config = dict(
    num_hidden_layers=9,
    hidden_size=160,
    num_attention_heads=10,
    num_key_value_heads=10,
    head_dim=32,
    intermediate_size=320,
    vocab_size=2048,
    hidden_act='geglu',
    norm='rmsnorm',
    norm_place='pre',
    norm_eps=1e-05,
    positions='rope',
    rope_theta=10000.0,
    rope_fraction=1.0,
    qk_norm=False,
    attn_scale=0.177,
    bias='none',
    tie_word_embeddings=True,
    parallel_block=False,
    init='uniform',
    init_std_qkv=0.0588,
    init_std_o=0.0,
    init_std_up=0.0588,
    init_std_down=0.0,
    optimizer='muon_variant',
    learning_rate=0.00628,
    lr_mult_o=3.0,
    beta1=0.93,
    lr_head=0.0068,
    max_grad_norm=0.5,
    warmup_steps=200,
    schedule='wsd',
    decay_fraction=0.613,
    decay_shape='linear',
    final_lr_fraction=0.0,
    batch_tokens=32768,
    max_seq_len=768,
    doc_mask=True,
    train_tokens=174500000,
    max_steps=5326,
    dataset='wikipedia_en',
)
MLP neurons of a small language model. Each row is named by its layer, matrix (gate and up: input weights) and neuron, and shows model dimensions 0-159. Each number is 128 + 32 x the weight over its row's rms, rounded and kept within 0 to 255. Numbers have three digits each. A neuron's up and down rows have the sign that makes its largest values positive.
After each neuron's rows, "fires on" lists the tokens most often at its 100 highest values on Wikipedia text that the model never trained on.

L4.gate15:142141090105129124104143174175175181126141157147176067179113131103090156143133147165096085069171122145108097072095117155169073100137121141167119154169167079076115160131128138144121101125114142191116095074152171115090125140109126140067074118137126119144133123069106130121129093113128096083121139118126119093115116099055147142122205126153088064049153143134119095083162094127190206133105108161112133117104161166108111104130153119161163165111172106141140138101062134082154202087111149
L4.up15:064172132130131149190106181170155179131099114165194154147187116172180141076151140150105136118091147142112100156109101112118115104132101115167173067153120107046117170167183098112113131140153137157087137096164155145131109166080117107122097125097122162096099118116169081110139158096210119103101138123125120131156075087146136164152121118154096091056103138174161206076167126172081085124152119112115086120133151109138089092115096186094135145061109107132109112146127119117113159155202098
fires on: "han", "amb", "erv", "18", "it", "ied"

L4.gate153:056164153122106135141143104155140127157105110136117073115130109113138152138167080133114090155117071145083142099108106160109108128150187125147153152116167154064092130083106111108090054120113131106076117152152105098163156134163153120198125175100172118153170157129097089121161159189097045161179127084132142166193130088060098115166178096126171167103101184104141108072164145106119110090148102134091120150166132117121117118117121087130166153123102109113179176142115210085108143171178147
L4.up153:153144116095154162126122156109096145085182143136127172126156116116070135120165085116142116150138082163160109141128166149124107129085153082149155083042143114137074172149146114084167059153128106105182126102128151090157130128130110061162122150099082093168199152110051081141122199117083057128111141072140157082186114124106173133149113184078118168117121160131122165120165194154102149153176140113153099114116157135114130089101128060086157140115128145169090113111130174095140125080117100
fires on: "res", "ur", "In", "}", "op", " National"

L2.gate116:095111164115139135132115127127136066092150134110135160098169141128160153138141162144111139084141093194180141134145125176159159095086155157123136082142091095142159060162133145156166092170091128131115206117108143133088164091125139150100123121143169175116100088175143107092177114098102150170102110121175039147119173101133108109145097154081132182197078122138057073125125189093113077147142170093132147162108119116153094135195113122186192073108130182130117148096069122145155136130136100
L2.up116:100123150129139128049131146107140136127155164144170180121094144159149213099131147115176136179144140172066106051133132143124157129147114141167144116133148145172175121081057158160150100125075125158124144142148104164139059125107147083155099141132101094133148076167090153141112093118126080155126135103109122129095211193220141138136123167135116114104129111139146105078121229154130082113106136097154109087125093088148120112130072152143124134137079141118142154108101044117170093180127132
fires on: "\n", ")\n", " |\n", ":\n", "an"

L2.gate95:074169160082085106171132106120105137114150124111089135123128094103150183113132102113146064142142116123082115172100116064118130135107073089112104121093140082084138128162179089113128091154174129194152093069123120124098143118134132139213136094113112079139102148083123172195094126093112097117124150130162176154148204130140132143109148053175184127090147140128105156134106080083110129126108191146100097114101087146190156120112103080083085137103134100121104125070117076152167090076185131
L2.up95:141099128072092167164183146091146078115107077184136119137158162199100151071129125099167135136137142132148099104119164153118144182154081170066069104182093144099160112131138103111109129122115109185129129156131099190168082067131166113189123098119115190115138146146111150084048168166122140111125086109145130123143108140181141112162123092078094157143120075099166094125151161146121144159072162131067097193093176163115156125145155129063183124103111109152160113160153141118102114082135147
fires on: "ong", "ician", "arg", "land", "arge", "ependent"

L2.gate300:085114122135093171159086159119125185103188115132114119121118160103081093128143107155089130154103170128140138144113119156152189113113159175100105124120108084207143111177131178131095167172141117130112145091155029137135163131123106117142145124148100133064089123085145162094145130125100121096173161048110110142138169173105144148178085120125132113109191142141104100172143161087092138129179067127150202045108123155142201101089141136140174109078074124139094122126146169124168167174123118
L2.up300:107142072123127090117111119152181085123121147150100166072076148105154131166143085132094154103126142123196130106151143117146121108114132143086122135111112119125142106190152099087111140129160109160114154177126122125109132070125086125119177049120070090098086123160171145080138166116145139088144067091089160182157097097182105136161094096086095072145075168141126141210176119227087162111113074160077096087143131149079125171145149121079094123088130107161120143155116129150147092172150101
fires on: "ist", "und", " dist", "end"

L2.gate207:177086153111121082095140121147113160134082168117175143123162119134123079109106071074154079130151128177130130123077108129107173064153140119118191137132047122094124103133113165140122114136170208078158139167096125167130128139147093133137138166093130128134106104142098107152051108180091081153107124123081065126114112110153141162144114100112130123051171156104146154071166160124133094095105111200091132189110076153144091077125086181148107069116080107086158141073138139155106135106142100
L2.up207:078138158088176081127101121101146143099136136129130187109129113087138126172093130082112116192142103149086133157114098121149136107100111153120146152105078082149110110115121127176091139114167135104184145171073146125133116151083108170099114124123158139115102177078095121140071120090042150123030155108107125180109168147134092152126145168124180132059125143162159089089161096114175150111069114121114163073120121182076198165109094167110152097137136111054137158106123147149113155106058166
fires on: " Port", " rec", "ap", "ear", "ort", "ick"

L2.gate64:083178145088128088161117113134095149100147127159118136041163088129143120148101165139183141164162138108123188086150108125136103188153130141160144125116147075135093190158104080176134128111096144108150110054132053130100152129188110131054074085126181152167078085201086125105170132126104117210139138114186091197075162092122121150125145117173121105137110120127111094061130161106131112131156129171116142094156170148151095132109168122176142133130136154136095131087153119122131165114084112
L2.up64:100154137113173123157097105090144152052121141089101054123169051115108089195149101130145113106102112165124122116118127104115089183110158160154103082135094144176184174225110133156123128155130144110103141077157115110090144164159077107130118130096147115143121083103157121157108129135154154117158192199118129150120167138160121131147169058221075145160094190144085101116173161157121124140075120141107135136108116089141150074073157097129140111101147112101123150091121178164102085099141136
fires on: "ress", "ra", " Japan", " general", " Europe", " author"

L2.gate94:135166114106157122100137093107120122162156116121135119082107130173143124059132118165101103111090133115144135154119153112136149131161125142072172148054168118153144185151077079109145094095153113194054120158091115103134129147126150062131120110150106086090182115117094117176126178112100143125116140151118094163150130112108157059158060168157107100110092147134128172135131181025146155189194129093100089053129091138143132089145117086170154102076076157141096131127154130104108180091123098
L2.up94:132085134097078116066145155120190108094163115157141078174135072125109146155085107189134153170109124108130062151123119131101089093172135155213099138158135132171100116141124147119149127099084116115120121176145178091185162117135143140051155136158176147117089085079120083134159091124101150114083107125082103118121114121144153077109153156140132060088071153158081122080123150122118127121119139091096160091149078152126162100153107100138176069068067082127123143136138172188176127168163150
fires on: "m", "\\", "*", "pen", "ch", " /"

L4.gate75:144129130118145147160175090101165155132180132146128106088126112136063103154150125141148106159182102102186185133121116121081168126172127106109157096141153140109107088113114161123077197103076158120141146088135105121203086114083124142159148150087100089182098153165130115150098076136100132096149187116170138120151086094104098111143127152124133087144061148124154055114121160173114130171162156156086126044161193156102186133120089139131113075185116138128148140135163119205116053107154116
L4.up75:143089136120171115141177111166113136183115140174163111062192142138089139092156146126158124079110108117123152178124194112134112119140131132138150126130159115060051102096091146093115173149039159101119130130169137151202111102124150073133140115106073110212067145142091130101120151149096112155139137071183090157157102132163157103158123084067134139091109156134161071129105139130147111141159073139099130098085136155168133114062166171159084096120100146082129165101109103096137079108105147
fires on: "ians", "ers", "ists", "ors", "ries", "ens"

L2.gate96:132104188130101139102157097071109116103177099091184146099103097119109101095111172089131105100119107175116100131105141154070183114161143091125161126154182069131122095079126142155088211155094061076096107122127097144164182171080114134127122136126158173114108156097134076101135077159111098124130090152172127110122142199150122049092187146129086122141106145063160121128156142141182156153162137146152157087150098115164139173108121190124117133139128181103130172173189183147115132146149129
L2.up96:071120126137107160151128073154154158140105119114135190131101119139158174078121149096055071132135128162146087108108128120112097166210082099150104166121132062048179114142140101181135180161120081103087166117165073153136142095120123134115104072167158157152104108097147106149125168126141087104070063117181138108092109142100142114121156098127164110066139099079104127092111085198150147074153187141167090152117072079129145140084127161144151158134129159156141119174134102137124165106095130
fires on: " their", " represent", " members", "r", "ced", "ral"

L2.gate216:118084109076125135155109077111107064128136112158118149192094112154173130105120135161106100114111052066083074111108075141126102106112106119106089137155108072169119187171117125062132138175103106157143162155172107134152129144145159142129183103113169077188188157145090153145130088143140157134152128045146128102104095082142147114119134169107078127032117160107120084066160125153098116152117120127115150143138073144120098173128073145102158147110164122159115123061074111171122098148117087
L2.up216:110126100129163102131177080173078104112162139135124163142124205134153113164125161139115089153125137119200106058099126099168120137138098099123144117116114097092152148125106205136140106124162113210108196104171073165071104121166152174190120173087160077118109150187114187133102080142140102090112103116150150093133075101125125138126158104102119178155134148154098109134115107079117153124108086200147131117139104136084139120139106214145133175140124172139154142121136073207176104113113147
fires on: "\n", "elf", ";\n", ".\n"

L4.gate212:123193134173083082139175143128103116132175176140187102159162119098179181120140139132056170140091103084128150136194110129162092115139081176176096093114118090165145125159108138139119134090076114101089109119073079135081100105120126181129116177125148102141147130134165189108097073129147091140141125114052117159116089121133126141168122170144112193141155102096161173126132079097085105071119129153101179107181100146102087052135151078125095076131112126119092138103125070120157110091107146
L4.up212:109162131088119161099151094088127156152104086142140104112111140118104174088131130144098120175126080141107156180158040154090139190164142121164133016134129130102145107105169137131087133133106147117173127099125165168098148073081163122154187157140120037118130106117102128083119131131164108084105122211114151112156151159124110081154111104142125136097069124074089171105123182138155121095155145126113080170116143136150152114087072127081138151141092182086143120120131132093160206080128174
fires on: " en", " En", "é", "alf", "ly", " under"

L4.gate118:087080154129158130107082102117141106123122116108154139151119123108121145164113127114170095153150077148158158136174168116054153118086123163118161122101195114156159181079140087099170102134079148146069149110144164199178164176078172131107152156120128095109156155090091144154192115150116109091174125149098178099089116127134150115110168161134212196139127098144136176130128207139154151159168101094162045155150139165137134068133140132190099104137147110148174068124125126123121107141166153
L4.up118:120094113128140115110096128146135154088176136123155198096100156057113131168115124166172181119092068157168144146160170121082112119107096116112120119152147129135188131132066121194101157140113102132090223094136161141122066078109107127117135123140142086074171177085156091126093090091118115102165085129164154181144103164144153068128158105168152117145143094118167112153115118113151179188142129140117095067101234112103113134127165118162134069166140138168098167123170171111100132113112135
fires on: " not", "ten", " than", "ady", "on"

L2.gate229:094138062081148175090097161194153147169172136130177107097178089170075098140073177119122092179134149135170082171135098142175120146138166140148142079137096106103203111117091183079127144109118059131127155159137137064128160099158153136118133148108159105110123134083116132108140157159138125136088148160128136174092134176152145144162140138174147120116096078198099111088080114174107065152115131092169152159152151186093097137126113175185122117113166151075067119147125135123118111072123090
L2.up229:071143158064166133090073178102169101181098156147179112109117075094142142130112159090129107154108155148154170109180108187152140098092195151094154050097143099087157136156097173068112173116133078128109153117097112089107173124150164136142115086141097125139139147071122180091137113102158128065137140080170070151141161161155106137112207116203125171096172098165105103098155117124126093127149137110093092076142076094111131169081134106135141110109135102101123097086126139133161167131107110
fires on: "ib", " Russ", "B", "amb", "eb"

L2.gate104:135102187106072155112090134096138139113124072132173158111091130111110074148086104195137120171130127214139142157131157190144102195125108124112181089073146110144095115106123094127117132146148145161110148116186115104109135085114117063133145074090097041122137155126067065124090127178146063139126169135107079085149131170128156142102113086162138120145065107140079152116119159115092130097106142145087136088192112130122145149176138158120173123149118086121089164121192163141150065135113168
L2.up104:110106157147178115138119080135163102162153091078109112127086099117150135127129141150133091139131103158125102143139093177066141167119105165135151123098113126158119134161112128123092186095099152170141113060158064092134174076229135116198157132148145055148121135105087149133091161151111114152083121116133097100122113127083155121043105121139099170181086141066101117102111124109080124140161140148125126064137091208119163113159106126158169070129086082196170148084179138109106097122122147
fires on: " m", " life", " large", " small", " football"

L4.gate271:094099107129128113119169071191111132141168092129119162123143130188115167108141170141128165125118088130074144039118134146083111117105112127119135114116157156138100133128157132136127058159046171096159171086217168138118138123105082115088149094088160100091195128167085096149131180178157090190181115112094119160138123080144107106061124130149155131154086147097096102144168181101091112177105151079130097129116073123139074144105070119117153183149128105106159134137126126100168078127110134
L4.up271:168124161165094203104180166094156144061166126152136132107130146114147115143118138094139129080133121108126143105080121108196144072186094157150193062120168138130126116108112155131101080105161204144121191143118102217145124125051065145086141178166162167189151135141130186109108050144157076104148116094155113112165165149156136150154176098107112105101131122109094088124117116117132129129080145152110141118109124098152098137145134157119174078128106135094168176112139086133156073171129129
fires on: "\n", "o"

L4.gate11:087125156091091131200129150109114085127133124128126152082177120133075110138110096082093090063095105186128154113140141171175110087053126104041088128150105111110113147116192171105115120103148192129101089138094121149092145095146058132152131110127165143142093109136126100114066064128126135167163153113161165155073139159134067077175089137198130143170127122125137178076053156110144134120151164117123144125139140110191105153120147148103100078115146127129156137107111075144130172075126169
L4.up11:154086219138090139159144099154121131089108141157175165184117120136060129124125179127103062068097154128079103169081115131131124114141149100152049145165136098122096197145160174111130143102150177103108126131094099173154145057098130182212129139096159106108172141121125131141098096106103160198175074122064113102122135132193122105177111166182132153137116090106166109108101170142146153120122101166089123056127107112097110166126118140139141134130156149149144166150114115110127118179133179
fires on: "av", "k", "a", "on", "A"

L2.gate17:176114143049173111185137062129128134161142144105150103143082120098118151147162132081167120120116153133081079142141143133087118181106109138054124157076132131092165098164118115203127174133129111077148141059069109127156166128083169152150111170153165178100124129080120121122139107131134079078156159119134147105173180080095094156131164170059124146190127123098125142106059104160064120096147122152081144140094131094140078131075119085129117071161142156130130134140115109142049152122135113
L2.up17:119110138123149160185149121101085142182177147183170091187133109100092114160154144090163139182151111118096107095158147158126114087114124175123111134133169149097125095121110134137171164129124150107109136055059099134204126124062165206192134197138141136085129178126132164121151097125168095130160119143131084076180130156039125104130205139104125098162090132133104164114125142129075108119149132105108113180141133146115069113078147072130151113160137141143133106150141103164039132147121102
fires on: " at", " near", " from", " located", ":"

L4.gate189:139123118131153166140105142094111136142112137108093093109077156143136130156117100121099073143155162156110077119144165120102091101165116080124137142146139058117085084092098104115096128141148127143165118123191083110110128138145070101103180107107096116145079099121167135176156175138158177120091107036093136100136099105142198093103100095127082053110134083124102165082113136067130181058115160144162125046144109091154121145124079174107103111114120106151130086087138162149095036126085156
L4.up189:120116144092111116160080101124163142059111152157126152178085122190164129047183129127107152118196114110133066170153134101056093110066117094118171130104143113089160138141084132075080156118085164107167155123178102109167097115144102034124169123105179118116126093107147132116164179145153172133131139089150122102131135188088150111101067148158119117130114094201118166100091136074192087087125146142151154144132141098112101142106140106104130145109193116111115084128114109138156115128126064
fires on: "),", " offic", " go", " as", "ad"

L2.gate167:132164112094122170036177098085143125061144134122140133049113146173134161151159069089157074203115216135134146103104096146112143134106127143091137133123090132103121129098146120073091149080122114145127144170138103122127106109146076144106153163132124122091121167154067091106094120148135139130124173114085156144121097082144120079156163098193143157187107115138114118116170131173144165072073150129115088098147097102189033141120101139128127123129119136186109136183156174168158095155134159
L2.up167:156162174129076147131158077163129207061143105118152137080152166124127117118118123161167083181107107114142165107063087149061127109122067110091150113115113089163116084081149140186149123135154136193147149137114121156107159089078167082126163157102151097167136165151117213110139110111091070144140130091093094088111112118109074150104157175127087127144107139079122086197157150151091152103066095127146134157182131170129109157167135169118125164167094156127100153121159122149159181154096114
fires on: " |\n", "\n", " ==\n\n", "id"

L2.gate130:107108143133097134139125110117124123102122114120150131152148173138181132073104144086092189151167138104119153131097157110171124116097097083098190140113137101101190122137111161090101172088145074122191188106121117087092132139158143069064124114181149038196120137138119176158130160149185156108086105096096125106131045105104151192165152096128114142120186195148070110103182158102123146100084101107128102160159132078178119150131081145096111123120143135103142126059153129154101088106140145
L2.up130:120101134078118143062141100143155076133183103158080193161164121130184123077133167108114123103134154121185149106057144103117079121157153103137111147193150113161104196122134104107105111132130105096144123160070229132162119180126074126110129186114127129123074143115135135094165092121136092125114156141084113085105159142114132148126105172052152123143089135176126182153135122140085106119167114122089111186188124188163164157113140128104132090154105153121050164082110111155136106099171167
fires on: "o", " so", " We", "lo"

L2.gate182:110107059118134087150170142061173098113111128077112111103200071156136094104163099128117120180127173095150111111151124121115120133171125139130150152181140142127113191159095178129106189160109159091118107155070147120128165189107166097170108094118115174111136123094112082121079165101106184187095092123128133171105134081151145103155166177135138110157133154105153129164113127171167153130094101074171094180142083136114093195101107092106156109071088129132222169135108100125102106129086132
L2.up182:115163093124114142103195093105114141124167147143152094117161132128156142122188106132104082122131198091119116051084164107117163143192143123131084116092128150152118118142108167118148179149180160114130127163111110078083129149132175147110083154155101158150075161080112105161095141184091122165158187106170181145154126186156190145091180163128152123167130058192175180133137152140087136194077123149096126101166168168093105164148123122156170111135124104126131180104141125115168138195104124
fires on: "et", "let", "os", "ach", "ap"

L4.gate152:162164091191042172091137121150123141177133100162149149152149111136122175186138149140155136103130102105145098082167030097163093148078171159117142116158115129104167099167090160129083153137171137123131189173184111125159122136096076076139179153139127146092184093085138154095181200100129097133082143140149106191137141138086181087137111107076151108116095080113118114069163123130141090168155120142165112176116175131154097091141161121130153136157153103137149152104085147166153145118105154
L4.up152:105159128146141131126199088119118132062121094090114128075128127156114121138086109138161106095067113142108097111151075123109145206086143152103152114128123104110133141146082105103089120166140146096050196122179103124171145087113129053143105192063127160125112155104148153048181140144167147130103129066094145140155142140141182175137110143126124157144127138137121127133137099163054147192184108109157066115174160164144110151201137133140138094146127109128128130115050148089130173159099089
fires on: " Jos", "ep", "ograp", "ac", " Sup"

L4.gate231:155125133104111060159142117131147123145105159093071168169116154178078161155197109207123109160080114089180112182126093116095112145159130189067123191121142117107118109103116121097107130113151119159107140145102140125083141118183150132103055091087140174097135153162124096146167129079119105127102109138110055124124144114169148118125134179170095091141131132118095107130128131128143093111150164138175070126158164063153104080152147171123090140147183149098099132152209083061097101178098172
L4.up231:188078140120078138104102188132159160153146087071108109080152130183108132142120185161092115160110104099140149149145106147166148135131160159131078185152159101182123145115133127156162125139155134138081148146119099199134101155124075151186118078152132147115069108124151114157093106063139127150096096118104198130131075130190112139140143125127103182101155098143172052105118084120143157144152138042075144148120138052107095065136136137140103134113126135087125134147220158133123126140154189
fires on: " ty", "ar", "ry", " system", " I", "ro"

L4.gate225:059148117110145124113166116109134108139097130131124062083115095106179189132131109129166102084138177109129171162102067157145104121173114142143096095144149145157128199124158060090110162170178144123123096160167152094126091140162152085131109155129114095129092148186112126119152168142087185082182107149089144150200137077139129130117117195094176093146128120131150120110146138090088128066116136124094124101180111192164081125064131108073119127077071161080086137078145106111133185129108130
L4.up225:154123153097112115161147107090130115201091230188142087135138107049169112125179124129137088149131102111105134105115119146138078122127122127105147175158164115160115151169133137156128173169115147090102143113104147194124126094156071135093094110107142154132187117129130177092149105190138139186158078138086132169128121080151101146132158215132070170173111126113183113149101104135144195140123149152134163186100124165138105113161158099105141097179139151120078081102129093130094180076149083
fires on: ":", ".", " -"

L4.gate103:188124125150139124111167136126095110133160107095123158164136109078118148170186154123138162127127077090138118067158057159188180101104121148116154170201132151160167138120076108161099141122073115175124141141135129165098171126120146111124119066156090109173075077164070165104131189099151103135125072099133164089082138098112135107092098103103135113036155117159167077118133102132118114114107111094161137071135156095155153131130133098117093122104103168119105198082088114162118090207152107
L4.up103:088085136067094076091177116170106147093138112131106170147137114105066138109157086107083144061089094178123079106167045118167173105122147160100098161133108165107117158118083179122027163166132134124137093119115118095117184155122114104112101118091116096156088126151136143126117145053147146150071125137094152125106066102133126121143153104139116110111120098142195081118152126141152200133118170117102126163144109081198080148103121092155110115099150097149085152141165122158072091186116137
fires on: " direct", " Sl", " v", "l", "ult"

L2.gate204:072130103133077132122151168063094159163109117136098087140134086125193122134155093127186081158108125089123126130114189174145129109112120074196156114108101180093143094191188084114138150128146130133095154066092160067166172101167110122147148153122132146211127084088108172076085082154103170138103159145142121194163125121168149121117099174147131088162138109098082122126170088112104116088103139145148106101184105183077175145090117125101131150152121170066141125123106120149109118107169151
L2.up204:127111128152106084140096122122141115082087124108109094153167089095066131106150141142106090127121111107148059084099169111148229131093150135132121099150171154115149144187122096154074097163106135129122086140125164103098095156112123161144155195157103117161139102103135121110179065083130101082122121179110122112146152165178075126103150112113133084176163092114138121213141142149129083179133171142051083160167155102089167193097128171146166068163190145077123160117121092150135148124115119
fires on: "ir", "ley", "ille", "ol", "red", "e"

L2.gate247:095114126121180093119130091131111121116117108161132164154173106154098131161109109139159117101145075164109098053123133127134051165142110179131127123209116093155086113126116081128106095124040118130134160107178100130167101178087116076134137139077136109116068116190107135168080059150127133167133122152145158128085137190151095099158118144159129120154107095156054123099143129146092103104072107107147140104046146136101058097175095188080138136184129111107091119104126096109181162127114151
L2.up247:132147157123210119121096112142130074161146163078169133171053176133102134143065136152092127166099178110173060119140152119109101110066083144127142152178146150128089137121145108101109153148102087123109168144149107027155148100118136074074112157116173153154167174164203177089127150105153175113079144096151139159138106156129076105100110089096147113134093143113077100144161193145128114148127098087088155114124164072128139161118130142118169129145111140106167119178159132117170108190134091
fires on: "\n", " pre", "as", "us", ")\n"

L2.gate306:126112089126077093065099131123052135104056075175080150179080158121118143100109120142134130132192151141143163136136186104147096201104135128142094101149089166114119130109087170158136194165134158126092117110126074134160162097153132110141180108098112181160162126164156112056162103167134115135089146065159129125097098116183118121123174090104139154141110151094124146108143155084195071159098140155104075166152039147097096138118089165134070103136112128097128146087102114134127112157140153
L2.up306:168097096134120177105109164115061163154088124174105129084122185138163129091141103090165122073129135132143167138171077136169124118076142150169106115119145148161105155185116134188117158158111135097140146154162070106100180146161099077131122115061080124104152123100087148113171089118168153073120152109130106166122143160141114106162174121111104121129150122094194156158135142142189128120092132212113134162159107190116049138087081124152108106188104098123132125156131045152161073146179127
fires on: "iv", " prov", " gu", " rece", " do", "v"

L4.gate132:127112177114099108100078142126160161209142119045133162156071136138104124131073132153104104140103164080143094106145145159118132055118116115174122148146086098136137173111171173099135122093085157112156105113131122125143176163117111148045141110172084078113088133088141190123154131046113122100143062081151137089150139046158171143139145073061107098150175123141116143147127169166062128119108062106095152129091105142131109083130134161114091090155111127148116093144133130156099113158089149
L4.up132:129095104155196182119108147153198096180160071082173093063109110141200152141146160142125156102080150162119160075112166084133056140065115125076160114107081130141140120087153067097162171105149111107146132128162157081161128125134199118091148133119152119088150116143118151121122134128132110145179072083130149100109156112156121108138146096065201110076100127131110171152155118156136138115124162107095124116120148113147142126152080078048163167118121111155134159184142159095070132107156083
fires on: " Ed", " Or", "-", "he", " Ab"

L2.gate102:155148143094183066096123090151151147110132146042063079128087122085114129145107090148144173183123211125192105117109103190142178138124130102160133127136196140085066122134112104125128139097148202132085101107165144131096116075137137077127122165098120130181117124094109128153059165156106124135189116176122152161119136162120110184127101161091167148131134145182153194178094108160126161090165101120110123114083100168107127128145082109154149112096058133141139138121122105105090143105076157
L2.up102:127131149068125120106147164117131120116127158128101047197105163136162133107129180143119079133132125204186142153169140193148156142102171175102154169123158076088088148153104154097116124113155103134088081121140154108152126144126120114082066125106119162083128217147114138117131054169112123113164147158128139184124074127108179184167110135129107153131174139140069132130127150132146121136149034193181109131138143166120083110111129074108152076094083090160109113103151111158174162141150092
fires on: " r"

L4.gate311:135115179110136060154181149154128096181144125108060163138108156205120178155057137183075142063169085159177097125185122076149137118131126106116135077083113071103174136131068104142140138172160127073156098138153122160118115093116137113111120099094037147143130107083116131094171158112098095103137101113168093149134063123149165076147154193113118157109099151063126185092124168130119145130086144136183105169162109141101137127146146162137125103126155114131114100127153094161128123124075121
L4.up311:101098146124126130100142150134118070191103092158118185182123117149102103092120088163133105099168087130148126120112162083143141080154106126166116086137128088106118120167087119129143103166115044089120092160095183125132098101081163153152104110062118133046149165091155159138123142203117139059138103142133112167101080133136109083163138129207149182107113127150193102160134175111175140154112131109164082146119158114119149131141135141083160167084152101069122114152144143118162170217097085
fires on: "t", "et", "g", "ear", " ret"

L4.gate49:075072124144112096188142104161154111125123152099134056129142137110120151113161133183121130030092108093122178176157146176182139119171163149147216132122160143138170122150134156086140078111062128141114115121153142132165047113160166106186115087081127130087117112179057123168136115072178146105161145152109096159113168114160086096136152140100142146154164163128078146128132152143138154104158154125129117116128099116088145115104180104129156123143168142184111125164137140064137075188103082
L4.up49:042102127125152123126134114131158124096159131083072134132121090098144087083148158115150073112072130165149201150076110127124103104140090128125106079106134119140160086141131142072114127141155165094146098139144114118127156111118149110061146149117114132141153077123151099177074125060063138139133139236101170132074140145194144127129121173195079094208114109115112120110144102172107148115125113118162177086188070173086132131162132115097165131097106186159118110146168088129144146109159107
fires on: "′", "°", " ab", "″", " of"

L4.gate40:096107055112110142072094118112121120071103096158122129132158081071049169135128110117192167105099111149148163130165165145183146136139166125167155140148181172144138096076194135123060171095129110081116115137119113115159137067169140167143106156151136105168138140190143118111123134132047132103125107128131153183145165142100118140146158158172153111122144096109180194157127092172180204101172082127077171152145178103076121144136109116102166111181153115134084123125143099125094112155146125
L4.up40:135154159157169170057152134090112134123144105066095096122113107144148108116115121159120126138173119095114151127107183111115145102103122159090136153176074170158072135091152151106125157160176137142150088151129173108155125075130168096102180141089123185137081167107097126131144144179188088089143122094157122167134069157189170139099121154131079095150164182121104135078087134159123145118203124054090155131165101102100121172078140179152099151128136139132110111169053201069143104098135119
fires on: "ur", " sur", " by"

L4.gate315:056185101175105112122122100139151194094170101147158150161100135126179133094176101162137199090088109083137153139133132130112148177148091147152130125129102172136107141127138111129150128110099174184115116089104151134100135149144147098127116110093138128149102146167128178123090176134084140156143072150171110200095081167095181118205096091163132090133121091159182203167099115057131132183094136141109115072115117201141088105104151159082170157118119139133141202146151125136093148124115081
L4.up315:152132123167122126134167115082118217091088134158172186117117168129167142089145055160144140095120126162096098087115112125159077180041112149167112092110144075157126132126105134149163143098098145132156102158105151095084141169146105106161138122044129100175131201123109129131139147171189102162099131131157120056110113107104131133108140125129178106118103197175160116158105123059099128128131109077118152054118150158121156094087160129129151166145112113068189114074160110149162095148117126
fires on: "%", "resident", "ator", "I"

L2.gate85:131122145175141121111152179119138078133089133123081088115085099132103160109115042134139114091130108116148138067131177125085137142108095118145132112168102134102134131198165120078092093083090133161120149117137141089090083125139153150172161113097145120123146156137116117113118097169123112176107123165144141090194125159143101178138111129116219116108092143074113178000135095108167134148178159165158166145186164156115085135139155126103051102130130103127093136175143121123152050172131159
L2.up85:141161148177088100133133179129119157072120144105109134111119134110143106117139097184164043145160135102140083108122162138151054140113126155134125206100114140094163156163164118127115126110103175126145113141083149061143115157164118161109162084174100119183107134134062148083143160151056130106079138080118108158177141118146113128141103129134165083053121136142125114106075146085104085056069144173115133119151092080144148109120114119103153132055167135195135054131179092165108100139153113
fires on: "c", "ill", "enn", "sc", "H"

L4.gate111:110175171105140132132111141163112118183153085141090169087104188084103168169132133096146089153133118066167146154112089159182145189140111123161103149147187168105125120131189117178171189116151154111153152169194106103132141091170153137106157153132159157103118151194140137123143125174122106155142171143135123202166104148114105115160151120141121107145136141198111094139174174169061156132152148144151146137092184151162101092124144072130144148060112096068167094136131157160076162189110105
L4.up111:166117081124122116097106116094146171185158101157121069092155125110091131059195145167142155135081114084149105178150097102117118057122142145107129099139118141113087096095147110124110141151076133067137113090134095157119154187175103188147076110089159116141101032102116199136147167091127106144125097164139116103099166055120148148141136149127114142118070111221164146157141113106066132165124152123115136130108147119122113080162123105098156171142088177194144115114152145154092153118146189
fires on: "E", "yle", "ro", "ry", " album", "ary"

L2.gate227:116081121109063119082174122157137118111104087179126113096115085144134092172165118085178160099151066155143113133107154119176144144109181145134155110092145120133162177158152158132154074090119185088142110151043125186184119142127093113084170103119153113167169128125110129180111091092069076183143142136121180136108117147162096148108111078145143157130128161032135124134184113136098106098181088159136060140118134102059162126155206115092152134106088106130105120160155136142122119140138164
L2.up227:104148151162136051137120153096141110083104179131087110109155118115117087129127162183131140142124115126121151139107081160181148149079109142146093128140147145156095132130157193093146100147102166108147130108115050091099171119125088106112198154173171118122145076092068126085155100150174090142150112155110160115157171183158126119149094087197111129205205112106138132161187076132095135124118141135158161141081116116100116073109120103145131046133116144134132155197112071142104108061080147
fires on: " March", " November", " October", ",", " December", " January"